{"num_hidden_layers": 8, "hidden_size": 768, "num_attention_heads": 8, "num_key_value_heads": 8, "head_dim": 96, "intermediate_size": 3072, "vocab_size": 15939, "hidden_act": "relu", "norm": "layernorm", "norm_place": "pre", "norm_eps": 1e-05, "positions": "learned", "qk_norm": false, "attn_scale": 0.102, "bias": "all", "tie_word_embeddings": false, "parallel_block": false, "init": "trunc", "init_std_qkv": 0.0154, "init_std_o": 0.00384, "init_std_up": 0.0154, "init_std_down": 0.00192, "optimizer": "adamw", "learning_rate": 0.000429, "beta1": 0.9, "beta2": 0.98, "weight_decay": 0.28, "lr_head": 0.00384, "max_grad_norm": 2.0, "warmup_steps": 251, "schedule": "wsd", "decay_fraction": 0.835, "decay_shape": "linear", "final_lr_fraction": 0.0, "batch_tokens": 131072, "max_seq_len": 1024, "doc_mask": true, "train_tokens": 1021000000, "max_steps": 7790, "dataset": "wikipedia_en"}
MLP neurons of a small language model. Each row is named by its layer, matrix (down: output weights) and neuron, and shows model dimensions 272-399. Each number is 128 + 24 x the weight over its row's rms, rounded and kept within 0 to 255. Numbers have three digits each.
A block is one neuron, or neurons of one layer that tend to fire together. After each block is what it responds to, as a language model described it from the Wikipedia text at the highest values.

L4.down440:157153101121145135164104111124155078123107172139153170150132118161118144102188162117154141127125137136119142124103152105174099118138094145106128157156142163169128093107148109137087117094107154137093115097168113137114152121100137101166116145117139127088116123124154131115156094090135147125124163141141127117110114152115062104108161137106120081158197123151141125128092130125123122124134
Structural tokens at Wikipedia article openings, mainly the closing parenthesis after lifespan dates before "was", and the closing "=" of title lines; also table header or cell words such as Total, Winner, chart.

L2.down1460:145147093108110159127125143138135156169142131158136168129135098146110117133157109139146096164064118114120118112128154109181148125133133119118099141128163131135139103157119120140114165108106124117190102148130157156150111146113108102155124112140114141133126067112159098113127180157146117080131115099092163204121136197141138154109113130175109159120128124102084139141133099154132134143136
L2.down1627:139139129126071171111131125121140139211154114088149150091143136143121140135135105182171097163086120117105141154135159137148126143100129116155123140133134122134153158133108188153129136150085133137183102111157150174170116113130127091115100144110114125124145099112158121113137137145102141130148133064169120162126126148155125130090112130155144172117119127156097107134138117151109129126135
L2.down2674:100162101129117060141147146096075091131164111128127137097155107111158135113178134169159175124149132124150113169124111157101115086108111137111145135104161108162110137166092147135153099096174093115130111142159121159065129118157108101133114124185186142075129083146124155113127141106152139175118130168169128113139150142109131159142118078147104096125121131093155116135124149130104119111137
L2.down2955:105117190172152161135126133117127127129174117082143165105118177107141145153136110174161115206161128167105148113110096110106126148093120141141116097099123150145100114160139178158148140129106125112163144127107131154129084172109113110096156096084138139130101168108145129137133096106104175111163093094138104101108118116132161142137084143127125095150100139084106067079100108113123147135180
The full stop ending the last sentence of a paragraph in Wikipedia prose, right before a blank line or section heading, as in "…domestic cups." or "…Hallescher FC."

L2.down688:109129125137133125111171175148127161073096132133087158139139131099150148149054115077154140123120153080108128141127124105095183155163158137119150156144193126142117147106133136135119139137105120129134144145137109128082117148163122150147138138130127116147097134137144176096119148103164108158104150131136185163142119142108129082119122191120136170135130129154095155132142127151111140125142
L2.down1228:099141130082105118124140138100119168128108099161095127113157106145129129106121134199183095157106139108114130162153165152128121118165116145159136133127100113125148141122126105117163165122132195090145141148143123146116129127106108103109058131109112152107074081120135128137123138097103108155144130170104130133113174141147107170180095130140133147098140126113147115113121141107103143145070
L2.down1490:161142092085118142131080117140123130133088145170155113125113126155130130115099117143146135161084126117112118141120146117154116129137112091133140111130076127076171110110141138164141124141176187083127183120105125099105098141118132115128098127091147162089108077158136148125111157090135141145158115155153149172138108148152102090205084138145122120131114160158123124100100146116135161132148
L2.down1908:120095146151094122107113131098093137110183096118151141140118094129163119112120137098155116138120089124130104085136129094148128153112159160116137117121093155125121081120101139120122132118134127107105123142144124162117111129125141179112148087136155130141133088160119137116123125155131076141147187149138119099125153090148106148161134142146147120150147131122135111117151083091148148106080
Uppercase letter chunks inside acronyms, codes and model designations, such as WHO, OCLC, VSEPR, AT-19 and Nikon F3, plus some number pieces like 72,000.

L3.down179:114132109136189111131126107147126121124136133086130155105161158120102082134119117145156156117133122142106143128123123083154127138131155104140149141140140114122170078098094125091087153125134120143093142087077179081108106169109138145122167168129103136121085087181141101130147116116150175087137118141131156070111089134148117103153134128127136105147092122132106154096113130133145127135140
L3.down418:125101115131191123101147098086105149128124124077135110106122160153147131106096114108127144157121105176124140113057126088102115131109119066105156123106162141177129071121116135096138151128110122124182127112152162155104148129139114111152119100158147127078079130129146151139112168114126132123133131122161125078155111128144160159142091095134149101129114126134121102092093100150083083184144
L3.down498:155181112141142106138134144105103112117121132118092149095144086121149114084103127176144102152129089165101151132066135138140139125132171084119089131140155125124156114127152120158167106153181109175138154114110130119107131182160112138113131098141143102162123123156141164128125123125149133059119159131139129125112092134115134111148137102090122144115157139145128121112099079120129090114105
L3.down678:164143155140116093162130151109138124173090149100131136150160126128099150128111159155113103111146125150172133123086148115151123151135121095140113129126153129113105148169107146156134113104131128134061190084175119138092117106140098120104138114190133090128163089125122171141116076126116146114153148127120126160143156136116105077121135143131152108133103097122115133093121114094132126115074
L3.down688:078132120133129079133115116145121143148166131119103144089106093183141120087104098083088149149082093157094119135093110062130149115129117092125131107105157128121186174136111131134154165131117121148128143130168112107129118116125103117145159160116110105143066123126093127151104126130141114150166172111131164118134104152129137139115122097150144151112126129138119093082153142130098138127145
L3.down718:120142108155110116120116130086113134158124119118136182111152121129138116128108159154151157138109130160121168107075109125116142154077115123127116139112142141146139099140124135138132092140138143142101131078104158143107104126161083156155136108134128121142141145082138163146102107074138173100156113136162097105138073143164148106133112089139128117127133139136115147093170156126137140157073
L3.down826:110143123154134138134155100131125169136137118150076143149116111154133129097170083180102172126124113113147145120142142113104155127130126121096129115131132109124123089115135196142140134163115136099124170112122138146088085142140162120175093104139110157141108125128122133116106154154092149123187149161133127155114135136166135103099139161103126125102137148122146152153167151122052094124148
L3.down947:171169119126120091108133136175122115142089108117161134116141159132154112123134107100152154121158099114121129105128143144116137107121143098180074145139134137099142129115109135113098130131113120147121150119147150131109110149113112176135117062173087130150153185163140129110175113096111147150148126143131190065126151130084083109134150138101139098156137140143146158114123138109154106114113
L3.down971:095132101141167057112134099113102136129122145117154149100146165144120135125145093145132129098146121120114119146106167106115173133119145129139140107139182127111129134106133105133115111130089101095143102112147141101094136108108148135105109135148105128158125137186113141110151095146112131109130195140126147085119159148124094145096117102113132133158125114127136138123095167080160090129126
L3.down1287:128154094132166112190142120119141130164140124090147141100147116131134110123135109152172175082092145105109170166121147163123140099157101114140133105078102114114147139149117146119133166145128167139082128112144110127134131110126139102143114156169112156165126129121160122154130153089118101148146069125117146156115087141110090109105076121152137151093151076124122121118171091135070162139175
L3.down1328:084130127106152086122148131126099122157144150148169136136121155123176138115112140144142128120129129108126117113058126139120136150124120137177128133130133185148154123137136119148137123159089158108108126141108139101129078107144097144169139103117121148121140107109101094146124102138157138087137137139154117124127119162129107158120142147160121111141130112125163177140112101196134066127113
L3.down1370:116108182147139139107109122115114110126099167136101156135117100127107100106112105146085104171127107149128110161122153140129153102127142151093134132137175146138128115120160132084148156103134115135153130137161119095115082087124110141174099117142118118077140106159153126116084178132091121111134121153143138102127109194138123127133173162100129102129112161138100113131119143155088175137156
L3.down2080:154077149140147113122122144152129119099159135157114128125116120120114116126096116118147120163132097148116152112151113102113102134146106163135119113118084130093085166159116129122141138121160135118132141125145211132125106137132161154076160123154127118126167172164089141172083160141112105097124136101153080104119109122140129134112132151163138099143081113148125177118117100128148157147133
L3.down2277:190148134127116129107118106093108127113127140078129098111121101136142140127112168126138120119129123187130131125059080132132056163129137135096102149105162121109191147160143106203131123151149120173142192083153178143113150129185113114127119130120133127099114144150124127125099127141182110120118138122127128114141078118082111108142141091087126118149120112157124124082111097096122125127110
L3.down2695:157130103164139110157149129165144134109156126105150091123128175134149114144162160105153137129103121114103163134121143095134111141136126116133132110093111130107142113112132171128100150134155089130095157148108130131126063106119149098112111171154136123126132093118121147126131151128134118121124130098096107156147111095162064122133139135106108113144103142123109158106147101132150146102083
L3.down2881:126090129182132117137152118131138139119139118109110108122120164134116124135077129127139154081124109103135134143144113097133143107117097108124188130123127110074110106149124083121085147108139097112134121108104171091123139104161146162173118120122134100067108119184138128083142173145119101163122111137135135143143146147107103132183132167147112102135124123117096133105174123076135164129107
Word-stem pieces of nouns or verbs that need a suffix to finish, mostly in formal prose, e.g. excav(ation), resign(ation), proced(ures), estim(ates).

L2.down614:152163118132096149132164137114106168144102095085091147106153082135151142116127114142159136109117125160094146168029133167107146142115122108123146150121140113115212157134097139114143079131120137147082185097152131136185122109186098128138104160137113133216135177125100139147133138195159093194134149113135165126120142115119145109113125085101166144109130117142118133098131120157125131123122
L2.down1117:145141116147096140142148136106110161168107094077122148131156080134150150150135115134133117124107142178104142162032145173103126161121128123146159159127139121136203158139068134137139080136123153109117170100139143124171122121167093116124106141125146118193121174119113130157141137180173115193132131084142153125111138116131151120103100078115178145123117107144133137104107116129131142122118
L2.down2016:147158121143120140175142164088104158140115114106072145130166086187151146094114118158146097129123129154110124148069152120089127137130117106131142130115151114126166151154069127112117112143136137124117171088150113160128096133167099149105100124124157126166126161119108094129099168180159108164133143097131163161125134121126142143115120098083173181123137105149145132095124099143123146130121
L2.down2064:139153132131106140130161140131107189142099078097102142122155092111139148137122129115139129104105117158100145175047131157109138141116125108128166154127139116136221162129101130116123096135120129126088178104138148131167117103177102141124100146130121117208138183131113133152152133177165096200133138098133151125119129100108145136128109095107161142144119116133101134097119139138140124116128
Word-initial pieces that a following suffix or compound will complete, such as fear(ful), practic(ing), scrip(ted), neighbour(ing), twenty(-four), in varied Wikipedia prose.

L4.down1894:130126131142086095127137126151132170168125096123152170142114152143097125098156123120099110111143099068152126180141106124165144106117121111147051123121196137134120146142105136119129098150113110126161143118135101139172116108146133110141103090120088163139144103161155151163157098106150129135127129109122141159122126130111138167091102134144165096105131133143131131132121114115080062148131
Fires on periods closing a paragraph's last sentence and on opening parentheses after a noun, e.g. jury (50%), Holofernes (1607).

L3.down4:136160117148113155135151214120135104106115141074135134130146180133140142125146132108125104158108099141148120106147144109158109118093154124117146147146129121088131081145104117126130098141146108146161133145117151152152114164139160105128160196115144118138132134129152147145113146158136147099101126120119138136101117120117122119142151192135146125101125121123129091097118134170141155111111
L3.down172:171139125127123121095158128130152130118116115089109128098124162145129191134125124133142155138091074080144100107125140126112150159149127091117102129153151097164095191093131144103154137139120129102116123083089121119085132103120163140155125106123112116119160128093136153162108152155141110120130086105144122143119140107095147095099100149139118086132146136157110132114137131186113133115145
L3.down810:133119171108110142142106154115140138144128149113141155145135134127121128140142159189175144089122103081116149117144157101165142149145121112109116128156128124110145159167111173116157135109141139147181103134139122139141153125135125101138121126116118141136106089067148144135149120096108146093119150141155110173119157119136119097099138162131153162047118109133084081132120114140100106145157
L3.down824:108142104189122086133121143146109109135095064139113099091097067162112142137100158094079155140099099123133153132149085107122118131135128097127133132133157121121145115133161145106109158162096094109158106130164143166143115109131175111162089121147144159152151112120140139132102138135129111177122119138113165170130110100122111106129159116122166162166131126105140072141081124123163113117147
L3.down990:173149134147110133147123146094116113164146141121133150151113133136111142196135143106102117157143088166119127104150107134160112110171131162127118130132168141137131110165137149118121112107117082150180133098147175130125158163120148107130150113120128132183137149172146156173168089164167117095107108158081118129118136058069140132124170167146120121147144144124145060116106129151138134120167
L3.down1169:100148146080118133168105125142111133129189103102111147108117164176147125142116138115111092111171071120152133095125104150136097149116130131136069119120134141117121123127125133127134124140108146133101137131074113146124117153159105119128150133180132145134064114127112103106094112107097136131158121107134140123143135138106114112113146135146178147186116139104167116137109117139128118145138
L3.down1241:189092130107140164208133098103145121159117154136144098143127091128159134165161155097154108088088151076139136113150154134122106123133132130131133133122097129156096108182181170149126143115166168184125136138125114148141143122121117095174112140143113125113136080082129148100122128110097130074097134093156133164126133094163125116093124193136137123113140128106097111137117118168131141119138
L3.down1308:106147155071151152121114158125130126138157115161128111124122141145151142108136171127177122150166119147093127128134175162153116116114108162108106122098130124132182198113128114141117164119094144095130145093122124121099081104161130127162154107116116113086170154102114071157080120092118106140112116106141180105126144116132123089144113152092133165155133117100100113116139155059100159099161
L3.down1409:126096120070187123167136139153112135138051092145152173144131081158113129119114118104075086173091102143116143114078134132121127169139141103111130119132129132097181094145129137150173127118125197149142116154154109130193142173129118131115126120133113134134145085105126109138126111107089134112117124091183161161132127126144141130109105143161150165162119123131116130156104139133097119119185
L3.down1488:183097137144159151169113097121144105128102146118168133112147178143125134186131157108080076156098117132131135112137130128112120148121139177117106146126145121135108135165188140184115117144165122172160147101180134124154182121133107066154141136144085122098110110079123161142142118097077169102101126118149100124128138084155127159118105169141155114127119132117114115128117150129088110142150
L3.down1784:145128115111125161147110152137128114164125106166141177148117108198101124135108141127103105155117096122115137108136133120133135146125133108106109141120172143118134096135131137196170148116097142156169075110154116179150144146125140113168110141129113141137136040102154122130122164123111150103137091093153135175112140144106158158148103141170134133137118128089092098142097138118080115121186
L3.down1950:080132105139100144076123122150138114126129142141117134128128145177110139129163133147119097110134121109179115095143109122130094113131075142124150153093152099130133100107145104142103100165134089137162101136133140145062135125110172076133148159164181144105121079185144155113111118120120156123123082127116110158084101128093202134150106110140112093125123125140111113114158122099134123161100
L3.down2300:169128151115198182160150149125108140164101107081161143094159106124131128146076142153067078164099130125130140067138136146127126171126134114125160117146096132141131133179106181133143143125159085163115143138161160134175156124125129096119100100115140142114122125108124147082124119103128122179108135146145129139104161121134140147127108134138132135189114115127109121128111128165076154131128
L3.down2793:143128164137054152124128126116129160186147141111141134140154135129138146125141136188168101132128107072113147114140184120136121129133133112121148137152127110129136191143138180131137147131143142147185123115122133140153165109165122104125108135084096118096139075082146116125127101107086156066140122095171084133117152141143134086127124189131124189091117143140072103135143100107120131132153
L3.down2810:101130150130053087094117163123100137124167117096129145089123109099102152102135114160124127145144156105125116133139149148141091155144112157144135135105161131130160132109106174153153124108160123120155147117126099161100107129161169147133151123134086131139165117180104167122106144145133160149137152150106088084121143155116111118163104098118123099150131111117120119108152069138131058155129
L3.down2836:158146140150035141098101132131119152185176132097120134104145146156136137100140095178156086127124134087119154151149181130156138127094149136146119136154135122113130155127118198117132159133141121143185085097138162160126122129168124100119105117099109105095126109114131130111113148098099136075129152117154114148127138163138128122132101177117145133100118138159076090128145104140127134126144
Sentence-ending periods, sometimes ")." or ":", that close the last sentence of a paragraph in Wikipedia prose, just before a blank line or heading.

L4.down2561:141080172101136115157121112096148136139099126090160130127140135112125087151103126123170176131107117116159112124147142127174133136167124119145122149149110135105147085124132170114114153110158153106144130140156119126172142153101112124127188157117135098179110150121096115117127166103136154086180133116135151134140142114145145130106095125171126126071119104107150113080073118133086157142169
Second and later capital-letter pieces inside acronyms and initialisms, often in parentheses after a full name, e.g. SAH-RA, HF-CS, U.S., D.C.

L3.down77:092096132101126095122097148108133132138121118108154160129135140102160126110123151115185111116158121158133151132105130138101153108186116107115157119128138097109143161150140148122136137097130088133091106126127120083057147117140120151105100106152133136112130161159123103146145129101122135124119128113126094089111094138185131112076085145109111132096136112122138103128118137159122136113121
L3.down131:104145116150121148112147133124123145137138116096122110111136134156169141115141144136148116149134117141119126142106087119114105134092123141085103137127113141089149120110104129131082107126170141175098133135100142103183178119133151136119114117164081169138095120133116119115147080100120154080130156145161111101147113139119115140088108138157115128133166138120115102083119154122145112128127
L3.down186:144154152149141097138137136106111134074111111126164098106129150124133128154126141121149133188127127138129125071155136166160118174112133137112138119112138140149178150141125148093115087114163142109135175116120115119041161126129129135073169123137128151153144152187127134099129149139138138128118114105140094115108156138115138142099086133123152145113132124120132132123120153124129129172139
L3.down335:156117159175121150112130167138124162162093174119094126135106145172119131078135114078109117126149134133099149128165134086111129092119157123152152091119134155129112067076159150124159121122110092157088167131097108128129079168123131076145144110153159131130163161161149125145078152102129101107099129134100088085129138116089161114161142153123109121165073136106135125104124063136155086116083
L3.down341:115155138157138115150154117138118144097150119169127136112117139148141148096099125116129132147136083098152115114096130091097088125117104135130132147150163092121114081096118065165111138182146080129119117084110110138083122118142107113171143154145120165095089121165128148130130132101145135072123129155137133115117131162102137101151104144123101091160129115128111132089113128146149158110102
L3.down1165:151161147107129091089149155068109116107114089129081129116148134144131152088143112113173123107114139144143166142115157140130095139112125136146136136135123120123150137114109166147138150138135105129128173085153118108109128082128109135128124103151099134097134158136118116158109125148115100110134132212144109126110114160096108110155104122107114140147114126170155086098100114075164087143102
L3.down1251:161129138123109119111110158135171145119078101116161096097119131145141142134171117122190151151128145146132133124169126137147136194122105169134159129127077090132112115139120098100133188121147112095137143086115109131085161099111137141163157110133110153087129151114111128125140145122137118082156114132164124125124122124116112129143150091129108093114111129159041128125130100082152104107124
L3.down1485:104132097143104066146107074127118136135101174106128163108125122128162137115088124093154111145189123095157162156101112119155119181135136111144178096112122079141135111164127119177124170135130136126148149095177107098130153130159117120090124167142123125086142116121117173113135110064138147100139147179146101122120151116128084096160131102089110127159125100106139113100125147142127129107103
L3.down1715:105097115107093129107132102082135155152142161163187099123140113123138141127134080140181116123151131122160078159085150159156120127128107151129162097155097129111127136122133168164101119131135154115173155132148106115145120157158058106121175136138102148113113112112110136126061156133076147156156150136133169079122149147153167100167123141129153142115150134080156105147117135144110134127140
L3.down1919:121135113153126143111159123154114141083157138196142149106119161171144155108145125135127127122128111119128152111128109111093123100146105132140121110134143117121131105101156081106126140142156082132112106090087121077098143117172095131150165152124106144106097114188140122115086137083108127154127160140143101134117152192119155110142112147133090103167136112185112128064096174152154173128158
L3.down1987:116177119145164147119115133164128124110185078172124150135115140180148137101143143136152132134131104121120131113125110130086120110138120139124148151120131132145092100117128085147099160144111104179150125090106097070119158121141132148166128123102136137111116110152170128125121153129100136084121148128125109118121127174091130070134132151125087100167146110155122094077116149117134159114149
L3.down2317:114100126099152109159127125160149107128096101103155160099158096136146129118135161157119123131147144099155128175139130141153114141111132166162180120127133129105140089105121147102089120133119149131123140162140131134178119135086105120208101142144134088116091124121085114149128142147137128149151112155089177153138143129144124105137106135188154195125116133118125122140125128174126137144098
L3.down2354:103124144155160080118148116160124149126109105164111179135145153105134128174158163102195122148166104147139123090118148135107147143108141113113186129123168113113135169150154131174164116140137094131113133089098145141080142142141120119149090100120117141064102095192167107121126075121146089142088130123136086099120102127110119120115094120157108094166137082129143117130139106142137132118118
L3.down2514:123150123156105093140170097089077114109129131115171119109160106119162092132096063183129131149136126131132109140145113172104139169129135105147133112122108102129152106148134119173104153112111158075128146099137135109085101134107124127093131126086140169118153113127132170127159129111127156095163126107114103126128089095109110114185124163120110129109131113079126095127156142100125138115110
L3.down2576:131121146134115159133112113153126149176117111159091160120112133128116142143180087104176146149159097142100108133121109148121144118140131114119144110124177104133099084144077093153115122142110171108123136123136139156131095085123093123152148096160122130097149134145131104129142158133116114126128101131089118088152112149147124132188123168110091126178125134143088123082130113106149119131122
L3.down3025:111123156148104146130158149107180153110151131173169130107111081151110140118130103122135091153126161133106152145132128132094157095106119115118145095119136112131128111127131118128153152120091146143118138152118119130063114176137122111122135135118084186061147174188144096074132182109156128155113175136119108081107124132143153154176152118124134133146113103137151154114125148078174109102105
Uppercase letter-pair pieces inside acronyms and abbreviations, often in parentheses or table cells, such as US, NL, the IR of TIRR.

L4.down859:093163135145181114120113131150152163091125133156121131123134116145109109132120077169171141133109109125133152139126196124107118137121108118130110154120146112092120123131123137118125116151142150146119144079143136141062156139153120158120119124169156103128094124133120148101144137120177106099119129115132092121095103131107136140092147139132140112161134131130134141135111081109147092124105
Opening fragment of a longer word split into pieces, usually right after the or a, as in don(ation), consolid(ation), Govern(ing).